MLP neurons of a small language model. Each row is named by its layer, matrix (up: input weights) and neuron, and shows model dimensions 32-159. Each number is 128 + 32 x the weight over its row's rms, rounded and kept within 0 to 255. Numbers have three digits each.
After each neuron's rows, "fires in" lists the words (lower case) most often at its 100 highest values on Wikipedia text that the model never trained on. A number after a token or word is its count.

L5.up180:159126172126141178164143140121141142092155158101139086132090126188158094132148142102154149106045086086116154110126140079143143166151168081112128136093108159181122067176075117099049157115089083079116104099120061187164145113121215148067148108083116131103117161099152140157130111124168163131137096125111160075113161089192148150140155088120175069125137109102130103168088080094167144116181
fires in: "not" 44, "notes" 6, "goals" 5, "goal" 5, "also" 5

L2.up113:046146126153107151125133098140135104120094129106133167084105141136108099097137072081147153138090129168124114159152185136118146108062174150135062149119094174151132083136157107180115144093122116164098112130117103101122097134130065135121151095129123098108124133136041098170131112146069092141169171130156078191092189135119165055099128117115152089164087117133170136110142194204127142130183
fires in: "because" 20, "when" 19, "if" 13, "engineering" 7, "however" 7, "although" 4

L9.up450:086133126127136152095118095114134062108130134139111128112127102081124125107104148130137093159119089130169189174134173113137111139096177110153121076144130061089128106223211162183093108112053142150137177135166140129130132112144151092118098141130137124100096175076160132152143150150111067145085159195126094118114172115148160111137133160164165159156086020153125137135143116127143162121064
fires in: "with" 49, "for" 11, "through" 9, "from" 6

L10.up209:148129124126114102103164165147141190104089145138107073148123097156086176081123109079152099170137137111085080096170113155142160111157131147124168106180123109121203127138164115145067121107122117160123144152156158119103159150142148165094131119154084161185150107116156125128116145125086078106151094131064081077141144140132089123064074113134127111093084079114120103106121098196067192115081
fires in: "of" 50, "the" 25, "without" 4, "upon" 4

L2.up336:123188130098236146133121201134126125092123132090159032125050103157112143132119113112136097105170103101143080067164091074111133146133075127104120119143073172139129137099120131126141125139110130113128101181149139154129198102159152115121072126125168168129171094097172156149121112123158058090140057065159159115148136103147090097099154093108157136114084133158126127164164178167170124137170
fires in: "public" 22, "population" 19, "government" 18, "world" 15, "development" 6, "publications" 5

L6.up26:140112105156114117193125124154134154131126151090152171151098168077105070178116107137142137121177159118099192111099137167128160117109146070111107092143163090136132174137159120169142111132119125170125065216085090129151100078173101100106130095107118122147177113106159124189128109134128159108168136109099108212143108088119132167080175092105157034116143086158129080145116177232144110107157
fires in: "first" 36, "third" 12, "theatre" 7

L6.up236:119135097133177123162100138106190133185085171091116193123147150113128136110126125123093126154140096189135202096106121102129144163175095142095113140128163109067111092144096137147169104141128108131109136084155130137111083105115130060138130190156134107148160137141133076031121145124081141141135161181142083137132143079151100213108095172135160109166106098137123119152092100155137088120070
fires in: "with" 30, "by" 16, "of" 14, "after" 10, "for" 7, "in" 7

L2.up400:084073149081195071115147127128102076099091127135149116138086145139121105070133073082032099166112173096159106083131097110149100123151106144149151154145122150143129105090124135075145144157127142116134129134135151144165161160155158128076221132089140147172136070063146121096105162170175096170087101118206141111124133179085170124166100128073153094082089174119171107072144105155133147104090
fires in: "life" 22, "population" 19, "age" 16, "political" 8

L3.up571:176196134113155081121143163128127182167152149114127103146099129161127192095099125184124021108091121117167118114093131099115169125178066151131137116137119111087136085171103169183162076089135094121120124090155152134118145191191124141136122166153059175083079137104080117142134114147116105097041114121145158134145135116142104082110107148115115092092149104114087139111125147118174181180125
fires in: "public" 22, "interior" 7, "study" 6, "senior" 6, "publications" 5, "studied" 5

L5.up269:049150076148121132131067133125114102146178140175156141193119169081195108133100086174159077191131158184109144153159119167158102177109098185133123143171151111162111179159115114073126155103147121112073103175118123168132141124144078136133122194115151114086093154139124077122130093097096025114123113124125130132132063078100137157106122114150149132085044172137117158193149168142126126118120
fires in: "county" 17, "district" 8, "national" 8, "island" 8, "state" 7, "city" 5

L6.up540:131120105137133111131126044132151088107131136050119132175112121185049088084071121094096162130215123188115142110164130141114106121107180087143165103099063131136077150193138124132109130081124138129104139138129110092104117209140124146131091133124146116135118193194085099127163135174103125158142162133094105073133132093148123154162142058105148094111118108095142168148173086085130174168070
fires in: "as" 53, "there" 6, "up" 5, "was" 5, "along" 4

L3.up97:129156085135070216157112136146112096132101131118137087148120097087130102141113146186181185126081106109137106061132192126087079107148173123115170103137087143091134162059120109175140133077137160079116123101144170084099102129138215088056191151141169142170132170058144222160109107134109157172168178113112111129118140133163160097173165145157135142091117089146090080184129190161140151165139
fires in: "left" 14, "right" 11, "south" 11, "north" 9, "east" 8, "west" 7

L5.up122:110115091114117078154130118106142163113145113072129138170162153167104129124053165077113103102095105137092150133123193124107110103162146121143186148151122164090146122090085114172130090120111168132128156084109151149100169098089109108090144179135179130124081035175134132113085168139152164157128164086082050150193133083150132096111141114127111131088091116142142098167178151183143082113070
fires in: "south" 41, "north" 12, "congress" 4, "northwest" 4

L3.up486:193109108143097125100174125145104158153130084126137151108096081127173099148096119116129108179118138139142083102209087128087084053093142153145151170144158167123144110149127151122150173125163201141084086171106122144121065097097123086118116155127087092127100127171091072115132104142118116100093153111098090126065151117108136146114123139113113054113133110110094172144140128156212135127110
fires in: "as" 15, "the" 14, "guerchais" 13, "also" 5, "norfolk" 5

L6.up341:083174122155154097171123186158099134100123103123123106113127077159096136081116103155132158070066147104121139156043123093103117170109103143106148177133166090160122105127134131078137065182097136135146073114101148108133133138071094116107146124133102140096107117154155106092116132097119123070134111152157134170142114129133158138126165165082100150093112145157099167146175168172143096126143
fires in: "to" 79

L6.up138:091070118145136062106173126090141178094123110141226131082126199122097162200145118176154092148126090124145189126120088135173136150112099072181144141147149126177153098118145128175098100101146094175136144078183134090153108080101180138091102092101116111185088146116116146105092104137155169150089137096119147184144170125110087086180063135168160115167114133099120139152124121135166153117165
fires in: "and" 88, "or" 6

L3.up360:142115152168143189179160077111145143111145133106123156171115173104182140115173125133126131112153129089150124121147097080152118142152143149115194096098132137096122144109111142146098156085172101162150140087119121108123126098088148089119051136144107075117121082101206100127134060157132062146136161148140153125134176100133174113103132131110144078093090149082125161179100148133109117158124
fires in: "american" 32, "german" 21, "french" 10, "english" 10, "british" 9, "romanian" 6

L3.up403:117136079109170129092136141126128138166132155082192098080114126062107066147174124155083174073127122127069123150114144194183139136093090118106136100152131200079154173115099170128122121163091145099164122075067224172145138083075141124108134167155089095116115120131124098128078136111104158166176123115152162070148122125050163156157138145117093109126120164148170150101137159114089119171117
fires in: "some" 36, "many" 10, "every" 7, "someone" 6, "home" 6

L10.up465:105069141117152110122154151187156158126108128144171070162174103138129109058133125067174133124139112127175117176150091118088141161177102109142123139157085068131175102092172085153134120178148120097104061093169123142108124164077168026089130100162207125127105093131077161142174123118126141154154105144164111100147144152156137165088122097103119086176094131137123106109118120103140146069114
fires in: "his" 31, "she" 12, "her" 11, "was" 8, "to" 7, "he" 6

L2.up456:131137175067185072115131152138133118128158139075126130125115133130122138094138053091173101086077117134124088118139116115150125071144149090112137118099116089174157103124215127137146105070146119197134107178154136114155136131128132095155163134125160159096127133089096125135127150162118105090180172149121129109135090099143197100149142109141152098122128131078176142154098139086193149155104
fires in: "long" 16, "small" 14, "older" 10, "large" 10, "old" 8, "young" 7

L6.up160:096113109147146144051111147142105143171148104095102130127183126097109078116088092119154139125090143162144117131115126113105118104074085120176112127153170122064235065129173073200169138139132141137074199164108096136130107092125181113140097160153147136101139081095126110151124142135112097150170132137130221148143035135110099100137122114147106139129091114135107106098136138132126117141143
fires in: "a" 22, "of" 19, "other" 8, "many" 5, "some" 4

L5.up86:157129131121171148117080176181174151166159175101121122101108113070077089121192105175138124111109114127135152160132122102098099132116164115113119129176070105113188090179161144098093088116139116104117121124112167202081111136117153109112138138196141127071122101084142085135083195113133140104131078120160206138143141192129185121111156129172108109088108089086106194165119131078130125079083
fires in: "some" 18, "two" 15, "several" 13, "many" 12, "numerous" 5, "all" 5

L10.up23:159117108098105118091184178145155126120111151115135111130139064178108061100152098094091164104152107157161165156117166096117079138172137183100162070119085162171126191108083120098100091101092087068158169178125127165149145156138133083169106159097133140163122128091172207180094078101122132080135096132119144093080139158172090188127133105161193115136096118128187151167143131163076141112095
fires in: "a" 23, "an" 12, "it" 8, "awarded" 6, "gaining" 5, "losing" 4

L5.up515:169073088175152121045160149074087075122121068086104137132192097111116170111148170147131154135081145062177111122135110151118125167116154082138150116113143130135170154124163132144173160142144130082117101168146156072087100161170131182118096116113119127094097123142174109138151116100106121128086071185170161120067118118070111133084135118182150073148103115136138163092095114095144163157117
fires in: "of" 33, "was" 9, "size" 6, "to" 5, "route" 4

L2.up50:122166125111154152217121196140118127158165093127129194152109135120194110139164155202127121147145127180115146131107121124131061074119188105178154100150139162138171134123087141129132142145159089169118110117110114132081107145106148092147145123127121077068192137168189099109063105156141114100081129149114128084135159147148125124134100133168101077140062122116124114091038093116132117200113
fires in: "he" 31, "it" 21, "goals" 12, "italian" 5, "defeat" 4

L3.up505:098119117135118108061146098142129100124132146101107135143159096108142185120118127051156080167079166142102140128126095118135154132209149162134127160113130163145105092133216091171172151106153160136144142153127147124209132109146072145143144114150122125100150063150062118134177154157103070159099152139115128088129098129075129098105167124136156084080113153106123122153121111111181125115100
fires in: "early" 19, "century" 18, "long" 15, "late" 14, "older" 8, "small" 7

L6.up386:112056084134147113097105115106103140150165090121063065167083082143145103127127148072116156173129181108135091151134133141178114162141093114142134147125100106121129147199149123128147115105131190141129107147118178177116113123149122097111127135180123090085161189103101148164148078138152147157113079129092159084172169152089164165136110124080140133174078154116139170082094107150105157060134
fires in: "a" 92

L3.up246:162112068186131109139119148127120113159116152128201111117119113117150053135121109143150087159129139133087137123175098107193142190183094061107094111147136124119185096133117102119104141142144157100142077109139138137128128119173173143089124097109170144107056130127170074154189161131127130104087108126071124088156167140145167143103147123062144121133150127162083151140130141113134100159134
fires in: "not" 57, "still" 8, "t" 6, "notes" 5, "notable" 4

L2.up305:127053119135117153067148177147094134126102144097099125105091119147087111121153133130183159143170144191104129199200158096117079072126139152096176078118109139145123174169200127082157134102123098078121134105136092196105104135151078101114148139132078186051218100143084083142080097106156132129155153178094159105108108140078168084126168183085106158083143137130099099128115142077182136109129
fires in: "the" 32, "post" 5, "when" 5, "population" 4, "in" 4, "summer" 4

L5.up340:116121100158160170154052152101129131137135141103119112133135121107118136140160171137111125133081100121103180130165151198145098233155116115115118156116076151115147139129174215091130103177166085100084139152168160167080159050129163139068142144125101134145107101107129088090065124132078151059183105111124122132112146134135151154118117129136163091121139113107152107140184127073135118131097
fires in: "to" 34, "with" 24, "back" 8, "up" 7, "left" 4, "outside" 4

L3.up455:142189120126138169118174145085154123151141108091124143108163055103110093187098124095145093106061072138063101121123107134165094160099086187088094145094142152216135131163182183169135077166161109156174117117090145110136123103144157135067079093112079121171123170105074157117090134112176116141115150089138147093115107118165128058110094226211160093154140134137155135184139108153150144108121
fires in: "more" 44, "most" 20, "personal" 13, "very" 11

L6.up383:078147107126178124159178092162127150120143116112188130110120113187091085116173085146158119115148106130048115122080188013149168201118069125127126154105152129121063137143164103054114067154139137118138081134116137147170090104078112124120160147187130186139109110086166123133174141132115141130079108082127104149134132134112139155144148188176132096109100129134119128128159131105082136155144
fires in: "to" 26, "there" 9, "i" 8, "they" 8, "we" 6, "never" 6

L5.up289:128158108161143090128129168113111129058116152117104099079143079112151072132150112153131125059134112177107129151057160135083106197133133117164148142115159111119100119109131106080102091142130113075159074128106137154142092102108134167148182163158138144080144166101135119120126105127129162129050128142151090164198111109138171123103150147132173127115154127170062146140151127125146135118187
fires in: "to" 41, "not" 36, "you" 6, "whose" 4

L3.up287:157154088094154141182114111081109090174119178096149194115167234086131113112142156185131115078128153110118180135123157145132112139106159087146155095115175115127196123105130101164089137124094119182152103108156154083160124167082134165083055147124121106123137115150140142189055065066096119116159085108181139127150099144168137178110142145061139061089103145122130148130121134126172130169152
fires in: "first" 28, "division" 9, "third" 7, "top" 4, "all" 4

L2.up519:132126187133186122090169150069142131128071147110135090110118117151161122125168106120158101076147106158032156139162127119132090108138162104131074112196140138132199116125116143168052144145100068124165100144118137063153113137108149137148155115184156053128137180151135145123064159136112119146129195113114084087159144143078142136123088155137125064119097200081161139131084112094143157154168
fires in: "long" 16, "small" 13, "opened" 11, "land" 11, "water" 9

L11.up63:143067182130086129161074134147067088147114120117182145126172083163172095123150133157176127101132129130118173137170123124129144122111167121133215153175127111144100127038181061157128089151186157146087089166105157148084077155154119073097153145082130126114116092123119103129164102158120112083153117119142111167109118146128120135124156126112117043228127119140130132083096117097110139158177
fires in: "to" 22, "she" 18, "that" 7, "he" 7, "also" 6, "t" 5

L2.up18:106110103094121144170123149140111151148164078119110140157149110091082102109130089069190140170164172118117165144200142097094116152086130104151150115167156143152194225106143115145143173170132231069165153178152128116116114145112131107107132100110140102100135151093098112126106097174139124177183121164116145099160115078094180157066168096095160117102126078125105140161067135169155151123078
fires in: "october" 23, "just" 13, "only" 12, "about" 5

L10.up235:156148193066144113083142169121105086123124138073129141093124093135164083085176109115156124096090152121156150132132142124152134112073098159186165128137103114126182094153147115138108132176164097151133093168108103123148123144100108088135135085155146178098101148127121176142072127100175130104148061127173123110100156159184081108103188131160116098110101105147168154087176107164134110063076
fires in: "an" 38, "in" 22, "his" 10, "her" 6, "at" 4

L5.up539:144084132143126098082159101069140152082098160141181113116196145140108119119186185110098162147120175109131097119131088069154169126132081111142192168203169127095118114158107134133063148134146137081127092095137130180136130121131110071124118164147136175139090127132144117185057108176107146132137201114060134105127114142108101088131122126113159117086102155103111137202087162114164099134139
fires in: "season" 34, "division" 17, "coordinates" 4

L3.up15:103111112175127214135153132119151106134163210114134088142104106146170149097144112107118140138160124116099172094191149145094191102116133114119139149082147113166173084094127042155141058092095116136143179186182100145160142112160080134102129142090121099120097148177121109124144140156110081121095171185129131133136166143147169126121164166113103050112104094127193059129094118066109134087112
fires in: "after" 37, "when" 26, "before" 21, "until" 9, "if" 4

L8.up9:117136113111154084091154107081093134149120085146107126168120139083151105190132155151096118077130135129112120192118160113190150111100109161142079075099132095080143138178090063135131147137095123128079136144111148131132141152140110115098101155151177123148071101182169139146144124099116141106194056153110145172051150103099132200179119098052162101163145136121161136096100159082103200087130
fires in: "a" 48, "department" 5, "only" 5

L8.up306:111167117146125110146071157141125138099187137102113173115092137131184166044112132190159136116098165157160183149076110142113121195140097095123140160111092126096108127100162161147164152063164119125113116082161123168134133138142073085075165138137094169132062121163085146094097098100127166156157112180097078167161126118172075147134159151118098073077069166124159115135141141151165095115054
fires in: "south" 27, "east" 13, "western" 10, "north" 9, "west" 8, "eastwood" 5

L2.up524:108119127104124178133159176138120146124145121137176149088129163120112105167138176110099103173128145077066104133194094119143128097141126139162153134188154132151199146168122185152104118156137148103044087122113128091137109087149065144097097168125134157117163134145148134125170145073111114194181113183122112183115107121158136099142139171134121162124094165088211109138109095139108067148098
fires in: "cup" 17, "records" 15, "township" 13, "missouri" 10, "league" 8, "town" 7

L2.up487:132171134112178127126161092158048096117138192150149162129134105170102133178084113093144125156148118149101086122180186130186123137108086101178095137164122108121125142155183112101111103109075165114113104128111117096107086086101119165101129081097135140167106108163116152109089137168118099084172180170139203145108111150143102118136075185198144109137125166107133093126157168117075143118090
fires in: "who" 64, "having" 8, "subsequently" 6, "recently" 4

L8.up448:194080121097092130110176117090107095071122163142130142175130179132089117119167160109113126067168097095168087158131083131057124147168159172145112144090115164069086143136149134144182108157099105115117107092158129145141125163118169099156133106137151092145114151115166094126067147093113149051145172109152104069133098162096172136070035122097162152161152115151159091160062171191092163156134
fires in: "los" 17, "rosa" 12, "roles" 8, "a" 7, "losing" 5, "lost" 5

L5.up558:155123099103130119177205139154109059150093138103152095164129132171137184140120112134119075176073222092133137127165056078157103143160108156166116139120149158142109147137126128114135071137152169151144073137162154168118121133142199147101093162144123112112148123136144059061147144188164101108072103095116136078100151101091174188138056150124121101124117152134146181087143140151100143166088
fires in: "his" 42, "her" 26, "their" 20, "its" 12

L10.up107:146102112106135069115111134072148209092106146168129127146158108171124147166129118145106133082109195161124105109128097170152109119144177146159145165123139111071152211135124165122175065156130123109126153136123119090113091156175094112089154180100150114126162072095164123076110144137103089103163129110089178148172092088117117084083179155131155165100125168109106101106049114088160129136188
fires in: "and" 56, "the" 9, "de" 5

L6.up58:128098163139175093190143166162141119116137031173154224140130087137151101129096111160096109106142110115091156155054144089105110151138161137157082156053090189079114162133123061192149142133118188134108134141154110132183162097093120122132130145157115159168129150080117088170131143128147105172094158104109158113184083086143173111067165109106146066118144127134109072154133088180104145099095
fires in: "of" 20, "for" 17, "in" 10, "on" 4, "his" 4, "to" 4

L9.up176:101105121161208107180128103074172086133138126107096131154139111170111088122100126099123166117092087122099098133117092163094122169142138116098142126130106153099086148094192113085161146083102128147095158079177089137107135160158147102190144125132133131087113145092107115125130075178162174153152152126127140147096133108041081127140117171127162125144123125145188168202125086143145093124086
fires in: "as" 22, "was" 16, "on" 14, "clear" 6

L11.up40:110090102109115142144120102156058156107121076127145140132103170140112117128126112101176176186093084188143141168140085136090173151099097109133145107226139133123132166070119166101065107118173144087117134114088179179159129162100103080171093148146162119182122160114135133102117095145104163117129137157135113091243141098171161118185123142158145090119119134158108108082097094143105152117110
fires in: "that" 52, "he" 24, "what" 7, "it" 6

L3.up233:149122147151138171101152160130132187115181190127140159171090104128094096138119195140025089166183075119129136109118096152110106120167131107142143137144100164114139115134138137135111086200139168142141127143049120082128158132081137115125108112175129194164110158130143133123116174129053040099159103069120128106133109070203124139125111107103180138146056167100144126147185090145127145116096
fires in: "town" 27, "city" 18, "place" 11, "township" 8, "public" 7, "born" 4

L3.up257:097156091120189119099148136161140171119150158121157159044077138115179130124189144083190094133119117153147109147147135118147133117144142181117120062166084126126141114161134136130150124107070080118087122118179167108151086160099139070109125117166141092108152119077130121136092109151117089152105169169140101161162084055119144103046128112177201056105148072091136136134049158107159130130092
fires in: "long" 16, "small" 11, "short" 9, "media" 8, "older" 6, "initially" 5

L3.up249:080168109129219156090124175123100155166132185123148127092121150106108157131135132121087139141166110110151157125126130142158083097130147113123159169126068129136114093211157118129119135071152124112117137143149161131144157101087176082138180070087135128139167119069117104127064138117120098123174064071147139117133136210144159182125143151139159158180096159157122182104060160176071156106147
fires in: "or" 60, "numerous" 5, "orchestra" 4, "other" 4

L3.up260:059139123134102086093172136095128151156191124120134064153182130155091146129108198102166116124130086131147098145040133080105169129123117162173147166132132176123129115163167144093110176110132119085150161127190131169132148148109178153172173127177134131130169170087106177146058127128157103139097103127131188176168047106162120134116091113118153162134112127077099112146095119163105123146116
fires in: "over" 27, "around" 6, "overall" 5, "interest" 5, "interior" 4, "high" 4

L3.up474:119198142090130162148133194114136127096070163124164115155105168124126139101172115133125080080132167102138108085134128129164111119162134118124209103066103106126130072146127100086148136089163121143134110125090136134119124121113163070140129130115136066152129125103147087151147138179117065116133123096148138116185172175161225077139148142090169121145102180062128129150149140186132134123075
fires in: "german" 21, "japanese" 12, "english" 11, "french" 11, "london" 7

L3.up361:095046147099126095100126129095117114137066113089149122123143079109130107170149145086167081103138141158088133132146139085134115121129094125122154121118085135142178119148122167141120170187158204125107129097122083094120135161143120101114124119159185132169131165084049171078132094154123092138150140087110086158143139113162130174112136127131139113088051141202182062133118113195182139153152
fires in: "high" 22, "along" 11, "long" 9, "highway" 6, "alongside" 6, "head" 6

L3.up202:131107201132129108114080078121064076134083146090146085108132178091082080125129156154133110085146148122098181142104109146162145118200085141103166123168157206080168145116128122103186141089149133128153159112110109103173148155118126103128159175118159152114131113130106108172147185129144090168108135196147098089116110070094090079133134155121118128078126163185181145100118151144148172049144
fires in: "house" 32, "life" 16, "age" 11, "household" 5, "years" 5

L10.up496:149174148122135129108177119235170143105091163152101050121090135114125192082178143152142136116086109121104101128130155061154119155141222135132077168142139116123122143110126084148133065165131128157184072160134070127085168145142197164054145150189119143161106108154099099126086118204137186144168116131147095159111145124113116187151115148180123094115116119114087111130087090133149188113083
fires in: "her" 41, "him" 15, "his" 4

L3.up377:134146163102149143058123102102181152105169136128064083117148114145144140109164111121166120091114122194112193103057132149075091136119074126164137084188123099080115111188140120093032123136152161104144136098133086154171107123164085118122128175177111122138161111117127128080089124183172146135138170130147075166151163108137096111164187087091182064114125080178114199115134140178176163080063
fires in: "south" 39, "north" 15, "along" 12, "alongside" 5

L2.up284:160151071096120149124080128130120133143187128094171135217087098152147078205150165137084100193124135148106091094141116118082126204129176144149176115116090060107127095121085108144143151094089102100147086108132076192119088113131131162133132125127180108137139103115183164149114145111152161069161140112103156129115161067098145091084126175149116117156189099121137070130124075155118092196154
fires in: "goals" 27, "played" 16, "go" 7, "goal" 6, "went" 6, "points" 6

L6.up119:188150070144139089136124106133148116107151190058188119145153143074102125118127120120127126142155149187121177160150142117087136133117184099079057049163118095128161158093148161109180135150139165118087102140099228130123111122136124163118117128125160099180101146082177154096074139182124107137112171178131081076178109152056130163163180057142149119090106082141125150179086144142156127158157
fires in: "all" 20, "only" 19, "just" 13, "allowed" 5, "allows" 4

L8.up270:126084123174089121192115171111115151079102090120151069147121087138117153110164139126059169146132088125102133162160055182164116131152113215133156136176160120105117156069065168166148121147097152139128110169175129127139107174121163107127186153117121135108079156120171115074087113112167100181128156151138138156174068098089132143163143077095086095163125133107098109107119143137119117123164
fires in: "the" 44, "highest" 7

L11.up520:135103086156149141121145122192113097104105071156125140084147114185140144161134091112148197128098063084137061151103103079157158124129114178080143170134110144051141121138129089155091154106127143138097156136106105128145187170146106153189065121144116091113169135087115167080100097067051094137092154173096174099134136101118157154082143152173153096127084086125157133107138093142143088108050
fires in: "of" 43, "in" 19

L6.up277:160103139150142135148175101168059082162156110044182169100121059118082169164123138129148161160102096154151137144153112199085100150144104108115124114136074191019128084121071088153150143097122229149108094116117152129131121124173161110127134166176119126101103132122155133098133157122154122096118120160075165081098122149093066136131174135105149091174122143120122174174082056159124147149132
fires in: "this" 31, "of" 18, "that" 12, "to" 11, "career" 4

L2.up359:154155105114155119102104142137143108096157099102137055195200173147161101184208090159142088100109093136142133089156079120082111132190148083159098063150135141089129127120119075108121094088110160115131121129133158177177127140078148067140121095155087153179115139158094116120136102184133117131116106143157109089124238121130169135152163131166142059143103154125138170145125157108147109126147
fires in: "it" 95

L2.up221:142103100178148143124144151072089144072172170172147123126076133161145125141121072050122120170075148118041157078140151039152107150115090075141170182126072114129161112148147150092124162150148130141137159105130083119096148152122125115132101178122114113096119192146102102095049130159162097145117116160098111116124154207174160132160081081103190116158133128093211116121143103140179152127149
fires in: "along" 14, "apps" 12, "appointed" 12, "year" 6, "alongside" 6, "appeared" 5

L8.up209:176117145227194148110113131121149091126105216177123110156087063070147187092164126105134126113111087104116179101150168155115119097186092160169190104158156156041113163138156123136130076133116104097098159117132082170113148103131156152154122199109108083085081118158170125101073124141105141112133133107112158091106136139115180135163145077069113097120138141141134152095133095138126149105120
fires in: "of" 24, "and" 13, "with" 12, "in" 11, "to" 7

L2.up511:119131134124116164144141164135132115126158089126134096099141111168048130159125106127181047096105120098111096068147124133134035165112170142090116149144103136184166154187141161112104110094131103125169133132138131116151163063135151143051125135104124157091112220121133091147069101110143112132156167095083130072095101103128145110123178123153192161145138107119070112153163114063141064190074
fires in: "more" 44, "very" 10, "enter" 5

L3.up489:118112027142151170133097063122062137107126129119055143164109133127139122145102095153102068125177129115147116090137171089130118095142121111158129112150155150137136086168180125183123155082100123118140134162153116107137164112161100128111154107188192156113166086053127092137117060111128077140103125112144115092167128072106144117122215061079159128100089155163104145232167131117088172111141
fires in: "town" 25, "township" 13, "land" 11, "east" 8, "west" 6, "village" 6

L2.up106:127101120143181136079189120172139101121184153087099117130200109139102153097163100136145095123125091139123121114099165162145112133156106109163136171115130129098117155149128173100113116077033116119158088116141033168122106160166090120118129161134111122102154122145100161163100164162146178081144125081073129129136163128148163093152125114079122120092068098051158069166192172148134140091139
fires in: "south" 28, "north" 16, "composed" 7, "closed" 5

L6.up102:148165083137130165101112157162139054074111144132181066169154126134157127100181141123141175128146071106115141112126089192085102198211141150084072127208138088111140100105078170117130127118130121083133183159158137091136086170071153118103100081141076100130131202064117145094084149194137174165188126191106089167127162107147131152078140107119102152087127130116149131118145095111128132132095
fires in: "it" 22, "called" 7, "jones" 6, "appointed" 6, "own" 5, "brown" 5

L8.up25:212159182150106106154118157139072116094150187143093047117171097164119161141188120084162145162096149077128106110154100104176095081143126118144168136127105162123125102150153158089098131049153157123143145128106137171057158135123132162123154150123111127164115167087101057075075156140122148128119050140093098055105085138103120130148086109123125113124151144192123148094152131152137123149097
fires in: "a" 26, "the" 25, "his" 15, "her" 7, "upon" 5

L8.up481:143138128098127122162146097080131143087051130129122158130107128148116205048104079106189134148130169171157191113121138097147145118117071151125167175137128083122131070096175126165098099148162129079128137142163114115133091165139087136188178226158113115155155177122087105146124118141057115131095178103141089123136131115076101150179134130101092141095109085117147127120101101124097149169054
fires in: "with" 23, "after" 10, "at" 10, "when" 9, "by" 7, "before" 5

L6.up359:152083141103127202113098152081110138126095131110232190089138179101106140049132173104129105143103177157083130081177108146164147187164109110147162164109088117109129074109134170093074110115150178131136144142156167159087107141131183058091093097094165133123119116139111123155150109093094138069161102111118089106100180117124086112134087133132147106134108085148143113135115134129097137114021
fires in: "to" 42, "with" 16, "at" 11, "by" 10, "from" 6, "occupation" 5

L2.up333:138081074152111104136126196063092215127140138066112095120130147144150111160087155102162079151122121159097191150061127151140167096113143139126181105131192081106128110174153149135140134152123110150143150109149183133165129139103180150093134075154175108151171144107140179151105176094150115147108173140095155123121082077156135153102127091075142125129148123070145070113114165132096085149101
fires in: "over" 27, "than" 25, "round" 8, "overall" 5, "high" 4, "finished" 4

L3.up476:083141100069146117122089173130045168143146157113166144154110117134141157127145153150180157146084184149164130055147143108150126149147032130136102140120161115137135155129071178093163220079142153121168144142119089106146181131106125088106073105153078165096125115148144117124111167080077102180130092168120189137104067187110114129138187086114132151088066072150094148122152150142097178076099
fires in: "national" 32, "international" 10, "state" 4, "party" 4

L6.up392:076078119130130119061094092111075123126115159199145125090114112116142184173157109171111120118117093107134155177223142118143105072132107085126133173125058109083172064132157178147127081102096134149128120137127104082151080098135148108117191122125120076062120104128147112096141155142115114083128116146144159138154214117124128169149092143149129148089139150152148132095137138108182150169098
fires in: "and" 39, "companies" 14, "or" 5

L3.up135:144103140117095115116129126139083174198134153074144096154103058065120102202146075143098175134120145114180097087082113134128158134167190200184134149111112101182149109095141182136077168140118114157143121184089064134114129169145135145122110148160096112133129089110108139128168124118113179130076151122113178086140104129113126111120117146067173113163116059103125092120131080095170163169140
fires in: "professor" 14, "professional" 12, "goals" 9, "he" 9, "go" 6, "we" 5

L6.up276:110125169165079110146111140086072104121180107151131105164171184102158168100166127253165187120111101124097107135139161053132132098126132132080089084119075076082156120117130163143107165103152145154089163180164075126092151124087141120133130102145145076125192126125151110116104140128123125145106158108141158107098155157113104135093105164159117074074123158163156130107108153159161126090165
fires in: "it" 26, "goals" 8, "italian" 7, "means" 5, "me" 4, "there" 4

L3.up530:113157094123138098062111148122161097114093162150134097144125114102100121167121126057146095155177107137106154151134140122145086114135015179105124112121075113073130129101168071120127186178101111136121151140154112103141150126120129168192118140144085175063175142103083173117140105154152127103141136129139143146146167111087157077143099128210165178186096147186124140142122121078110143086103
fires in: "in" 69, "from" 15, "through" 5